config.yaml
n_layer: 23
d_model: 448
vocab_size: 3139
activation: "tanh_gelu"
norm: "layernorm"
norm_place: "pre"
norm_eps: 1e-05
positions: "learned"
lr_mult_down: 2.0
schedule: "wsd"
decay_fraction: 0.904
train_tokens: 454600000
MLP neurons of a small language model. Each row is named by its layer, matrix (up: input weights) and neuron, and shows model dimensions 48-239. Each number is 128 + 32 x the weight over its row's rms, rounded and kept within 0 to 255. Numbers have three digits each.
Before each neuron's rows, "fires in" lists the words (lower case) most often at its 100 highest values on Wikipedia text that the model never trained on.

fires in: "an", "a"
L2.up902:119175104081115115170144168105151123163181093128110099116128122089120100140099127107120156175109120159156095130102119150160147112106208117136106110059181120141109097104120098125075056152110131132071176109121156121166100114125156126133104117126132125141125141115100188131123130172108158058180185124144172133111130116104199124135074104133143115089136182109116164110163125189120119102156153122072170076089090126138154153143124028126050163137096091086113127116105091106169138078174150173097161153086144085132124102083153151109046142142118139070148163117165189183087127119120103109

fires in: "to", "that", "graduated", "york", "of"
L7.up1374:128072164142125079121124212137124150155108078156143126136104160160154094113146169093145153080083160118194176173105115075106154160155143095172116183136125118171139091179151140157163107128134158105128117082106127141110145125135105117136174094133138113087156133094119132136144167210160065118124091058117108117133116176106116109106175165088134139100182150116117145163175183134130146108189124096161144083147091133104127113118119089085125128133168172121123091197079119122093163157120158127175078157102146087057138121118118098172127138130188195141110165176186151160089173105103063110

fires in: "as", "while", "before", "until", "after", "to"
L7.up441:133079124161128138091142121175102097201162166122146148135146140140092162154070112089025095115101126147179102122089135057082157078131117105114150140136114175120207122126069135083114121135145119149105167057100070130107123092111102104147079158115178152167119080173115095159152185100114160158148052105130100136136154136146105157104143126142117120134121157108184140111126025119129113128123115066154143099094110154105115144114036104152115092176093138137100141142086191076137096134121186119168159146097094134143123155073197131066120109149094154158125111150125162142159100130117105087

fires in: "this", "a", "an", "no", "that", "most"
L7.up1067:133145107122140150178160129186160102159121124098153151141155116174151107120153142194113078167162157021112109114141158116147072099141101174155122148076144129155109157187155173087153152130114077198111101188169125176156051140158155094133049100097090145152133167128125147100100166092206120171117120155094175129121136110134147166129133156133139119147106112143085144098147109153071085128070142163074121079029154173113121063166147108113129135097107156174169124155138127100170089089095139192132152191119118062095123092114096174051077105128147099097124136119138122120148181161134115142

fires in: "united", "no", "see"
L2.up133:095137149143141143117165209168148153174199128134138055114025106199104156123061141141113098130159145119167102071167094114154099063132135109141092119123204127131137191119152115119107109150125044109089158143131083115166116068121099086111093100145121063207124121105099131149115146156180142092121149143100140194133084121173144088170078094112102182150160106161198141144148089122102113181127136114155091087096119120104112087130147128099132127098156107145122163177108092172126106126152149096109121115188083161114146173076063159098183149151117109062148067113093095143087067110112153085

fires in: "it", "season", "song", "episode", "songs", "votes"
L2.up503:145139161189177084132136112151106140098249148149067184160175116138150131110121152115132163147073125145170156133178088109126129177132114137096062159104143134114148156122132089144126142120113158114146127127088133133177134096075128135166102151123144125133099110099114170105139159158114153084191180124148171093108110123179123105148116111089060083121172097129073179113135127152123115078132163122167089123109120101154093119103131129118113129121181119112136137150125110083087103164114181109143129127120160125082095111094169122139101090142096137119094130123127187143091088076131106142

fires in: "two", "only"
L2.up747:098149087140141114145124159085130106156225195114106140089067106129164152143152165113119145218153123155053112155125145127089118099126132158080161127155104096088118117136123106070102087203154202104141083106059105131105166122103150186131051092147136132133126157138127109086107136110116117110114204139045137134184182121132142143052141153146073172141128130111195129107129149074152181167218100087127139101126100119116205113101168130139161091136133116137135116113102189124179131076121101098127166162166181139153135145082162147126114092142182091142148166102117106157128181203148125124

fires in: "of", "in", "to", "on", "throughout", "the"
L7.up723:091111173123128160115108141170138082145073105138182127121120135117168158104165132123142156087145166152054139101147142113138128137122139110106120115130167113141100134147089097190150132129191159111109132121140107107166106180132119116062162072139112134148177074176137135123132117111137075150150145106141156086088109103127062140141143096087154145188154089117192156152151065138150116091076139096195091126084130167100165145114097121121125175204167084186149096160076109133142080130084103128176160080089130163118143129151079132088154107207087137150091116109188126100138130114103193091

fires in: "it", "there", "slovenia", "based", "120", "5"
L7.up1507:178168122133150135090091147162144140130151107112139155153164125077160138132113133140147108161130104102134121111156119098163164107143129119109100149051118136194096119118150163198148121196093134110092135090150120122098105160116134108131131100180080060125123119172085093149083129122070188062207114154201101097144138144139155115069106175157117081160108102113136212136154117176120120107140125125184129065162135067099146120130165185075092107156180098128139155121111138115131167116115118124085127086133160150102088184104123124150053075108158141127067132142107189127182118175123108075

fires in: "and", "or", "et"
L2.up914:136188164093089114119138171154144103133095108114150126108054182096100107069137160136223102169104159090200157178110134137125181163102136165112178095104138078068151104098146138089109171132155136168092122134103072112133143053112095110180134158152149160142145109148125120100120113127097169120189059120097078139149098162122114096131147164166094146116181115155086120088111147138169082170142159130116149172124108086117175147131112139135122123065086139138129099097157151124200106146164164104109155122138154124111151138116152154171118121047172158114080137120105117116107140100100139089

fires in: "family", "before", "order"
L2.up481:124145144151088134049107148112171145135142093142108137159159135148082190159126088172083131163157143154121208108183130144145102083124117069109130151129157139133146115174104137142150111153149093123110093160091161079124089133114119130160080122090156103140117121128096144144086163066126132078166186137129156112171099109099139125096137146161114151167126146179129098096079142150196191160123118140106174110120134114149150156143196144151159204200121150140125104115130080194149122101127097095112167084121150097056117128177140139101192126130171087192067126122162128077147126124116167087

fires in: "which", "that", "who", "each", "this"
L7.up939:068134179147131117146053157125168126115107125112150125169157138164153107100100153124080159203173115089089086133141166107163119150075139147111126120101142133112142140187173171079150147185101176108126152147122084128150163195087155145127140094113151100132168145204074092117132166163154103133130106156185144136096128118197156148086109119100096144115147146197099134189123108137229148157077066142123095131040166104104117059138155128094189134115154141138182083154157129151122136203121134101103142159085127092070168125122157132110066193154111143158151086135103081128109089129157087123

fires in: "a"
L7.up811:071120089140146208068156115129087091101156176078151190129087130108093151077106156150109121078097148137132133111131162050167130141136151157077089111133116120179119144140197139125055180122142139138182145133133102140205171120165100148148107165121156099200122138100108169139113160118113119131191150187135155199118130207110126109146101156039169125178127135109118058140128094165109130140138146117122127115118095124133081088155118158082081124104143092188152123077079160146139116135080109137101131158188143090126129067130145176075093110144064150093134121117158145165048189084154122097

fires in: "as", "or", "than", "well", "and"
L7.up785:121118143128115160137163143139153182115092125145145153115172113165088118123146143081116094064097103087172136156152078128133121138110102143089103168085124144097140086120087086131171160086137106156111184089165163148169162074161085147115100152118124088097129117180149089137190145125094121155143141168177166119181137127122072139119135078146084102114137104156126086179120113117114149141151064086108154121185175108138180086204139131141118156156109171066128154107130138104109149103133119156142080137122058141087122146171120089126167153132171069137058127109092087146135075129084140160

fires in: "an"
L17.up627:123101135139085119129102157170165135094133159076147166168100116175113127141114145150130153132141108150048094127134101080118173067074143167056108158143090105193184070134107162118122147145064076138141183169107158097177118150068145146112136158152101118158145129150134155124088120174171132137124164111161128058134190135072034119144126130091108096163127230086133092113068127090134160112119129136140164146118124149156137146127095094124146090127161156136151109157179096069171095118106106152105122111094177180142070159126122071183071160119152090109093143084086104139085118090138137146

fires in: "of", "a", "s", "an"
L7.up436:129150161115104135147111099109200098103136100071142116076182131136142136076139137157123146166142114128108188137148184083140094099135158108105097101149162203118141139123149102103120145126146180153188138147120146169079186091102127089125138146176111152118120152120074088097114152134136155112137119159109131161122160117148133134169102074150133130121150085120129098169172103117153177158104123168110177113079148181158103146138117144198146117192202136130097111121138143122181108128137124136180188142133082152135119136096140161080063113141103125111069064143106127127122084155139132161

fires in: "s"
L2.up1521:105179153087115159122170110147161112124178139095079185130113141155163108144119237167112101083076160134180150119131169146142116077093175160073123113131158143085150161109113114166148085135120180191123094130142093156117129043165116104118124135164133104103113114142079146096081097156050122173069165130144174109083170100134073131128153070085103175147100123138110175127165094130155168121140182140120148131190133100138144127128158131145140107112117177112121098076103116047101110181093172176155150053107084086112165131081146135142122187111155144178075109109202124129154169113133150105

fires in: "also", "has", "other"
L2.up961:103157100098095131114168149203151137120156155168158084147121174152117073124099159171156109097129120097096179136109124132172164102135128095107128119118124167192134095058123086139154147168170110119081148114120139132098103093101148097158127163140125098181155154079094129126169099162111084101122144126149147084151143095133137128112154136118065117160128153173177125130110120162136111130053159173148142090090044085175134151157152117167133104147191132135232176083123157156130134087074116091128143123168143101152098159105079120172054126104151115139061149104104111109191144133146159182

fires in: "of", "as", "the", "joint", "voted", "in"
L7.up360:033166110186142063104095112112138087191146099131123118100138103120159126121133137110102116105217119075180086179161095092106105140146154077103119164206103117126113146114179150151156155148151127112196117133125157136158075134101130129112112133121079135075081109084041107144084085187079120153141121109170196111099118101131118058117130127091137145187064091149135120165135126137121162125162140126145142127144187093117149121131120107123121150178090083120162153133130133105109089117082146164081153128111120178070108111125154122136188110077107083136117090160120094139096168152095195127

fires in: "to", "of", "throughout", "through", "across"
L7.up1503:120109100112049060131140189081207129111121108146177105172109161082084083114157175177130129119119110128113220162113126097119110190152110112136090113100097155136132137130121132146135169085112107084147145110153086148119093133091200083134102150116144080150182132110124097135171132110132183115161121091127122044106143112063122181160144115086104135176155093134142167135157095174090170153122098086101141116158151119129095115103105132167093133115123092116109085131110094189142068189119101108083163103093107143146156137170136074142083139107161130180140111114118118115054177164136104116

fires in: "with", "while", "when", "before", "after"
L7.up1163:120158075095088121140096115132135128129108175123113135142131130078129137059128114123112109132090137122111118146088141132144133107112137113136130095116131099149148168120137161168135104125098117106095123101133095116120150113114104096133110130105124129175162109140115120137143149156114199165158080131192085112139151139128127144173157058131103102088161151123076138118139097097095163075148115106117171131081136116144104111116104109156079243163152117111097150144144113132112116085183144130134096124147113160161100098121174137157053102093100138134137180195214156100189095104145178108

fires in: "after", "since", "until", "from", "before"
L7.up670:129168175175116203154124121167096159128114109146122177213131125158130087098134179095165104095053145097136136116063172170181126138143043091163168169138089152145161130135109153107073070129102144156085110043170105124127130136175108118169128138096104122169140125088139123156153150130150163140122087166118089108169112131091143081100156110091099063092146105126139115177108117145163147172122183096144139169097110133083121156142136090131110168121179152087061158167084075177092118129116106119100155102160122172117065156131144142085147104130162174131105151087148106116112133100158140133

fires in: "school", "women", "primary", "railway", "individual"
L2.up1401:165076147143166114155130159101102151108090183122097070134128152170103114187129156154172099137110161136092106110143185100120182158197160128118145123182146128143155158114167109149171158136165111119161091107145153146196134177128065115100139151117153114086149137133138123150086125149119131113128054082127188213129115144141139158130146119145107070113077115201132080142154164152139097070122140156128108124075118097153178102114150107122082112134153133176172115097160102142091119082112121205066119086150149170154102151123084109096040178153171096134158152158187087122139130092126102098

fires in: "of", "the"
L7.up1753:143164137141120148106185113121170075152102111138174111111138137127140202135205069138090149134111133078132115090143125113150129090123138123127114117157122102098159111129189122062149111071100118177122120149102111125175124135118134153135138091147135099109141097135132083127131173178172153136145177187146177133102118147079080163163110112108085152150137127118118065122109093133140099131098145095106159137186148130166116180187164181129105100174103113099164059088056161120125140177125151167133168119092147107127131098127105160101110143178070136148118127140122163123133111115153170142

fires in: "they", "that", "none", "years", "twice", "than"
L7.up776:146138133100117127144122088073102074128130133147139133097088116122105161087103161084154145123120136136172117143100126154130184158147092129115133081181097128137089070168158102118118129080165138136135090097110126097147129087141126098153170105113150130129147108145153157052149078068162123120187132141120153150167174131169103101099128046128120107112118098104112143149170147115120111100147117106125117110138112137123170152099094134142057131104115171140177166112118148080110104124110126150126157131156140086054115146132104138102121136098071166137113107113120135140153173105053167207

fires in: "and", "management", "services"
L2.up1114:184207175124163085128126171165161108189165165116157138113117186137091150110092112121105134125111130129135138098156121095125087135148163076128176145174170129081137076134128128128153168115128095152069133159118121145167105065122160155127107125170162151119128136110104094104095098117075116157109138112098138127135075178053145080113118119150129170169177175156129101082103086124130091156142141080151097044153085163068100144163151146191127118078086155143125109137102123083196113145153115101135095125185142089155116194103157134185098106096120157138140123121135191097146161125113147140

fires in: "had", "or"
L2.up364:115119146117124160125110121095094172118137176196165124127072166130063088116163136123200152099175068094098096110132172115150195137158109085143083083139166120081142066089173121176140078082128119139127154139126038147134155164084125175092153112145128133101182138088139152083093083152195140115125117106097107205140146113100112154108115120126146088140132109115149158104081106073133207191064131128081156071146101091135217125111166102110158164161098086071153135138155130117127081079133125124081123137146185128169136161139138128169054134149104117113108176121192093163169095094106110162

fires in: "1", "also", "born"
L2.up1441:152167070132189135190080117172128128154134108115126086139108151110099122138072116122167157141125166099103165122122120141145138169113152122185101117108114068144140113157088115093153092098143086151095145155100143152081162140136128115054094101137101079188178111164062103148053120142085099143117132157140127097076153109146120182115161161132106138127098180120139138190139131172183186128155154082169171054189099108171096065101130125151119118131168147147151125126117102167107100177185165102115119138085128140120147118100105136145109115050150155133123093213149155135159110114122160154

fires in: "a", "on"
L17.up907:136154103128128155080112119139137148135221159161184126087126043070125150141117123128141146084169158128137122144101084155089151124140076137124132152146149088123173094125113134112140176138108116125112191127110219173121095103123096123112099172121164107097188163197109113213078128126133094150089119149135210118106114110128094078130097154126131156109165167133147128131154132045173127176129126142146093123121084159190198122145137100158179152141139128146103119126015110173068138194161147094097138128160101122119104117141116186130174140128113081106127048131136098123062140099038135131

fires in: "and", "as", "notable", "or", "from"
L7.up653:164118131145140106135113149147147103124088183158175156143144148129078086158119164177184132099175149092127099179108128129128138094149104072091139103128168096116195165109132145147111136135195166149133131133124117124101138080098104144183125096102119078146115117142101123162132149066145100165137083164115115122170151136091139161126145087155087152111153104192116144131173128072108060176159093113097132157100165108174142144088136114156151068123178146074142091187116162149120102160169114135113193138152158146156137155065071127077099187135115109092131116164071128142125096121095094151

fires in: "their", "same", "s", "these", "her", "its"
L2.up1079:062122118039140099120125109122142179151182078087097127106121091114106154171087115051093081155137052125169146145060130104115143149092208169145143099104186131157157107096140098121128136127100135178143129145097104096138114100142162150183158099118114074092134161141120157127137110135146096112058176118146160104100121076155136174196131169115120149144151107143122073138073069119188122129115120179175136159200087130131136092122112100114089097162116136156133134111126156118117148114078153102176089163097107080107143101121161112164115116145140156128107131108116163192159129117108148180

fires in: "no", "before", "video", "without", "after"
L2.up807:126139121093120146150085154138063104176228062125150129093121137100109176189085094075165060110126123128122177069166168130168117124184147120125166119130099127103089152127133135103129132201151144128121054132151134118049168146196103142105085141119081100114163134110137155136139128166136151091146136171116134074173105141145089160098146062177160144092108134098124114129094071161097168117155138156148091112165122158127117161114210119113117148057076099145157148134133108129143148134093073130120117097182103040099090129108105133122116102161118163158127093123151162080167123105162146130

fires in: "also", "again", "another"
L2.up445:127168104123124154118093127116104118114097096128107088067107128127133156123082111160124129161146150118133115118071193128120136177150188170078127087108121101108172137140119130145140126138099169123132151151104084161118120124104091119185101121170098146149165179176143140090109152165145133114129125113159104091181166084197147191102110115157122127122062156125120129147152139183102160156154163098131156122156103111151093096091082099115120160162158146128158143149127115152133135108152131099134160123161149173168140098095085171146054138104062073107147107173112142119135214133139060089

fires in: "often", "only", "also", "still", "sometimes"
L2.up1213:072091122099138075092079167165136105099113161176062103120075182174132138146121118107102138131112073143132103089128143102121103132138087132088117068109152147130111121083089155186080126129068177116113098127153099070060121137085118114149120189146091126163146166116070145159178100128116119094104091130118127145131194143112115191134122129150124115171169106153137172086159147107136117101157132138162098101177078152127150113130125121152181136140078187133121095093169079123132115123118081106118121173116107115163116155108152158155130078123120104103172155073073129079151130162159143114

fires in: "the", "an", "a", "s"
L2.up863:138181144094138107089140133175146149124173084074120120170075116046118058175138184174122170148107108088123131087138190134111173111170126121132113168159128164111128119126155100181118061141144171131200124143062123150121127103116138079088120116128131134205121113119090170116094126150085053137106126147094205118122120175147080120197144094139130097098161127087125158164141138139136150122104188181100120089134112150157127111177155134150124131131069098111182140028080122114191089174165114103117145170144119141133108111089158131095138117132153075136183134131123128138190158137160096127

fires in: "or", "and", "not"
L2.up968:094159170150100148052147122131062130106126147167188147123110108088145111155119095118124197179115098163183158192164160119155170186108142138138115062151065121129161110140144070123151135116096104111112078201154070127127155149081172164193118094102159189158153095130062185093163106144155126080140109122088116165111158104085101136152118168144100071155116125125090093162093094130142097141178127158098134117125112148083089115150106082166127162142133141107126100123105196154175102074144177090080073139129091058177077154106134143162184030090134139176098181106055151198142163112085142110

fires in: "the", "other", "more", "this", "no", "one"
L7.up125:062137098162092167099111121149175081151125147109161128190110108168155134124101098129148141157178096108072103150143097115169142121097139155107125102117152156144173156104076180114103176141121141144134153133083100140101162100167141096126062168117087152138117085098039137110109140135119098147088110110123141122182128136126095161084091085190166127114082128172109134155140088171102120141078131067050063067149142134108116092203158115216120105112090083132163175077126129045121194143187143140130097116160115130120106165126112139142075134121143140141127065046119122106119154133117099078

fires in: "a"
L17.up1194:133112111139109151074109122170093108108162191119181139099099110115049161143132137118145071153091154124066104094087110155133107137123124151134118116136107081105129114121164140128092177141072138106116155099099144112124120124165193137118148118148121159061166076102093113143120125170170134146123179157088162140154113154101165145102111130108160098116108201148069102111162104164169159109111130172132140128142126113101159039122089130180103080131155154149149154142034117113136144099154144127149154159136172103121088117156066158129124116160073186106163157128151111163142144144090143102

fires in: "after", "final", "round", "to", "following"
L2.up1331:088130230114177102065153126115105097150129106130137101121134111157158105118106133126137132095090143098176150084160170169186191101096135039127093092096113148163159124148112182158123109125169080144125096151141151109103097135143105086120157113106165098122112173163166238132111124119143163128179100106135055136143134132111150129122198085106084106135130076094105082130115170175131135153124215112113116137097167172139144163124130102144134111196104091144125091139066126114156163121114131158142121160114146156131118156071138145135120115113103122109144172107167139187095060087149114118

fires in: "family", "ft", "capital", "elsewhere"
L2.up1368:109108139110141163098123100178163087109214097206128136126138148085058121138087147145114179077120147121030132128115132106124116104119129068067195131163085134143134118142099144152105145149144170159139136050117165117104215115097143102156144101144102119139125124148089157120119140108113181141186139190111173147135141110135098154126124126142138114156162100151091124100106119154141215119114122183134099051094111140139127175111165073133153155171129121191130087145124141106166116153169083106110122084189142051146120143154138145111165157123110156121111082098105124162112095152134172078

fires in: "after", "later", "early", "following", "before"
L2.up192:113147176125131147107113148125145149130144113122148119107130130120109117106152093131151158129171181136094153149096121129165123136138176128121070130099144147137206050099103132128105023170133146045124105083109111123155140104167084129143112154131085072102149150132113137123121171080192222112097158118130097134145114095127150167141172113109114153150144160166117094117120129097173116082111138095124103102108141062130159105111142045144172129182052206106093160077112132119124139124112095155159135138085140082136109128138096097130096186084121155135123113133158118118107093134065121175

fires in: "where", "when", "time"
L2.up1039:183113169069162110093101077145144084113099138093154151158125130130121057140096151112075125165113108093167151093156160133163112145098221119124104198139208164111128112082111130086118148088132189124162045145116188125110147155141144124144115116111152122142171095169131159149084174155198112084114166149165152153042097124183144092139129082167188097113128115160101101148138107163135113090037107118093196064101151172139179106090131124098141127156115126146148167156143162163143077125108141137127091081101086092121073130164150140110135157191110152110115151184136156109127125133076076145

fires in: "also", "hot"
L2.up1574:067139078140066142146147129144136124118110083118073153128093154156089079100113119167109178104124141130158115137161168191119132201141100110097074095136122177150110145138107091138089089145155132101138183159087159125066083128123159143179120172138121128138096098121099144067119105112128141172135163130092175145153183075149101171156097113143151163123138128124098163119137096104127126143094131113139154010139087082152094132217096144123147154149134198148134160095131168161148142128222169130076072131154137122127134144073098139112088103119101109087146139150137107120159158118088163152

fires in: "has", "is", "was", "be"
L2.up1577:180117092137126151138125102134168185127128100146153151086054180128119151110113089117153072113153147099202137110148114137163123114164164118064074102151138096107181112087152150116110114171133140117147156138053120140138145069219139163141150136107106071150145138128091180159163135156073097106124135122174103151133078163169168188152123124081126159112156159161102123147125147158144111104110113184143127141184106110108102101132180140151153114053161144128149178078119128117144202162142153162125095126113108153106128125080125147094121167143109125108052107090162150215092158143088165144

fires in: "as", "provided", "once", "proved", "provide", "appointed"
L7.up788:110143168081168110144117095153106112103164108121139085069102127088170038134085205126136120111114131191118135099096135100191060104192142145162145133142067131099142106118161126088103111099077182178127127134127117115170142105137094151130134147137138129121111101167093101161144120129112119144088131130136135087141148129167143190107137170119039125134109181193098162097061136136170138048127146153151095093109143109105155081128128080116198191141136089099166126121216155172153133184128110093131136118130082161168162147069140117130135145196121091071151124141129152096098140139146106102

fires in: "well", "due", "referred", "sent", "references"
L2.up113:134141103145164154136096153099141124141104156140131106100099101103154116118102154127127159105110176101116178092143120139146173092146098072150133091189137172093102151107124136134008146126108113087167112105087133093146096092108138119101160141092117091112095065099095095144122142119139147091092118069114152121101079104091050134132142107140201120125170108125163190099116145105072169148117171173101133124146134118052132094159095087135173111138116145131166126095150181151158177082078117088131071085099117097078091135134152160117119131086129109167162168125185109177118125125111126066

fires in: "a", "the", "also", "were", "often", "are"
L7.up128:082102085119151141128068096106140126126127106118152152099167103096154094138142148142057105124075173152120138151160138144135161153051125127113117131123168205095102104078148139104165205167087154136152099164104141111134083107209115160115144091093137108146112140133107073113133161120119152139114147133163135086094202082084173087143109083076129132113136121109089157071190085080161148115108148113183096151153134083105088176171149131127096126091148100101192184154126167143155116144023117144193138181085123099059166113126081042125141157137146107158176164123171149144068091076167162095

fires in: "a", "an", "44", "baldivis", "bachelor"
L7.up1423:133081149065158205134125088136166127119159099080156092142166086102079147180121136101127127144148091098151140131104148123101161088144119099116120101142115110063166146093160155166136107125187130150064073200155117144182119117156117128112094134180137128111108085180067207183091104109123114079169126167154179140138149152164137142144138185096140126091120164128127149160178103150094056160084131089123094122123137087103178145129159111116117045143117151137210147052176132131113089114116174137112064192144119073115124134115099130137090137134157093169149160161166121126121128116177119123

fires in: "that", "other", "either", "uttarakhand", "https"
L2.up1790:189121152091127122094169166155123117145089119128159149160087132083092053142129113142092143148090144130182127161164132131153121134161071096086104166118159137195132119142161134114127124147107139112106117132173140128133122146161131085098122149111117134104056154085060151108181184181121104128104092083130065099170132126118107080119156133130117129173135104155165145098123125088124124084126183144107132045141143108132102132142127112117103158101123187149203141115114130140109104126117095087156119139107150043070194160182040168152116101110141137086116177158103139198136186136137074126

fires in: "of", "time", "respectively", "leg"
L7.up401:129154169088087102082096151181167102162109100152135111097084113141156165152105173114067093142081126121116175089115100138156112150146107157149103178093183107105132104142139062091141136165180168094122092125139178101138109122116150131129180133118134131142134133166067087142112171118088159069118129148157077089143098107136121152068127109146143094143180131150124135137140083116136126127130131139087192170085120163135106115162138158108134135135139094136181083093197161130122115125120129167123165161167066241130161143165107155120108127166121164144158144139069147086134192118072127155

fires in: "the", "voted"
L7.up1629:157139154102143104072158150107124094148173116081087129087110170129121115117127140145092132062181040173137146141182143127156148121139171152056101123145159100133140144082142083138144097107141185188179184135139107180122129190151089087142121077122144138211126133103109144135037175128154173151126087096098113039162136132161078102139115117121164173131111150087125140141155101053121208152132193174182161101149116026133125187107145169144127168153052093130176170136072092134101134099132133159141170125164157149146149151157113128115135109100107082127111167141186143132082127079099172105

fires in: "following", "after", "due", "however", "resulting", "mid"
L2.up97:151127139190151120182129182155127184162129167100070193117084114103169147100081133159136139149072145104161079107127101133130139103107142103153141084126133199109163113117121130119105144124077060148109123109056156114106088080140107102092155106115128108138113160090068145087100153164162158143119172175149074130100120139109188157122167096093121098091171113112109104125106143097138142107102103153128174076088108111125112098137108084131089146109060143181089151112091128086141185081117126151078122094116063100116184108126142174129123156112139075128119180127110075151084082119101132104

fires in: "from", "of", "to", "the", "a", "for"
L7.up606:143127139115162118129194166058197098141191154160173090100112104086132146105090095101093120110116095119132070133144113155138110173077139109127132158180141137115122140122113187094177152101126135102164163151114138155120106092123111066168184153187159168124146171143065173151155143100174153113149090123144160172137054103095168070140092103159129126116124128142128113136132173089103147158104131137131107069117127055130135091090108120152159120093149093192132115065082123115099145202106151176172146192149129141125076146135096159161110104160134125143132172121115185157190117129134072120

fires in: "than", "times", "while", "such", "and"
L2.up47:127109103105064105127168135137168109070113119128202158129119134170078111127110131136127105092142150110108158150149078097173089115151146092070157111093193161147143084132078114164137114140186057128119155126082153162093088085119140082135105197143155093090114123171131151088116128109120103166110081082174088134126063142126087115135113120098119111136113153132180199175115144137131087079155154113131131142102177114140083193129159062117085157136135120062112112166163117184117159140198129140098151222145078173151110108139134096121110115059125148149113090174139070110087129140132109152

fires in: "him", "them", "there", "himself", "themes", "women"
L2.up1410:124149137122138152155091130145169121087151069147094126116126161144101168143119147182129150131143145092136141170107131142138106062156135097140118156076137117145129033119126136154053117130150166143143143138103087117079115116079121134096121139146081099147133180165113110153114101074124141137143182069116146150104114092133135106125135142089123128069121156147097135141106118117210130108122102137132135146126092142121133072104171158134092141106145123190153168149121189079151149145120110093046063152157168146155094164169182137182158176125156124184120139146161122114083144126144131141

fires in: "an", "the", "dynamo", "thrombocythemia"
L2.up1592:137124197160144161116192138147133069119172126147129122125131086138130117119096123176137145163101084137106109089164111070116154138156097066170097132139063082180217164120086153204110083100124179106185110184088110118101098130106101089089058080122117107185134153138144058132126069143180141168137125139091121105124122163127141172172133128085109087093206171077123147192166139169137127104129155148126110098175178059105156098148103125145110106129166095168159171056166167093124157135175136170072135134091149099133101195086132075145136106123201126096136143117042107140123130165089134084

fires in: "high", "record", "total", "average", "highway"
L2.up200:107190190150126107160066181159108118129169135127058124159164116139141113144125131081160165060110131089175142048108188111187091076145172140200119053160143131157111161175164133121122155103105070224151142143170178134094103081154110166102136153115119133150097163136078150166159122124192094139146140105127106161160151136189121131111095112117119100163106136131131093104121132088144106148112121162147150080138147088096119153112144113133148101104078106155066130123102160119162130169115125070075132102122148073139164153139121156137057140144143158119086171104123088115084152087134153120

fires in: "it", "there"
L2.up1676:106140146077159156104106137141141085041231112163171139088098111153109133126080049107201140109108177100191105108134139118124140181126172104128087113178098120130147114084168165191111112142150148186113128138089096152103105121122095096116075091085107114185123153149107114132128136125120104078117167090140113147154094135185089118171098149129140109099147092143110129133112146144094174083109172156152141109135154109147130086089188137097111087146137140161178127073209114078154144157091090112130140107103079058169166120141150082139106165164125145147086168121084198154121166093111114118

fires in: "and", "financial", "legislative", "religious", "independent"
L2.up1103:122137141144093053088116148127182117127192158127175122118096097137136124038155099097152114128110165080096132181136130128114122101145168103101164155087152098157123141112154107052177160128137177110125147162145109144181149104099125107110105154112137116074114133091088142147137108165091099078141114155098120120109079133130145131195124129140092124174178129120085079090115130114172046154172103098089103098073101123122104145135179180155117133087111097190168169121123176111142128113122111109111076105115109131165158183122078173105160065096199130210116174095137162126134158105082079135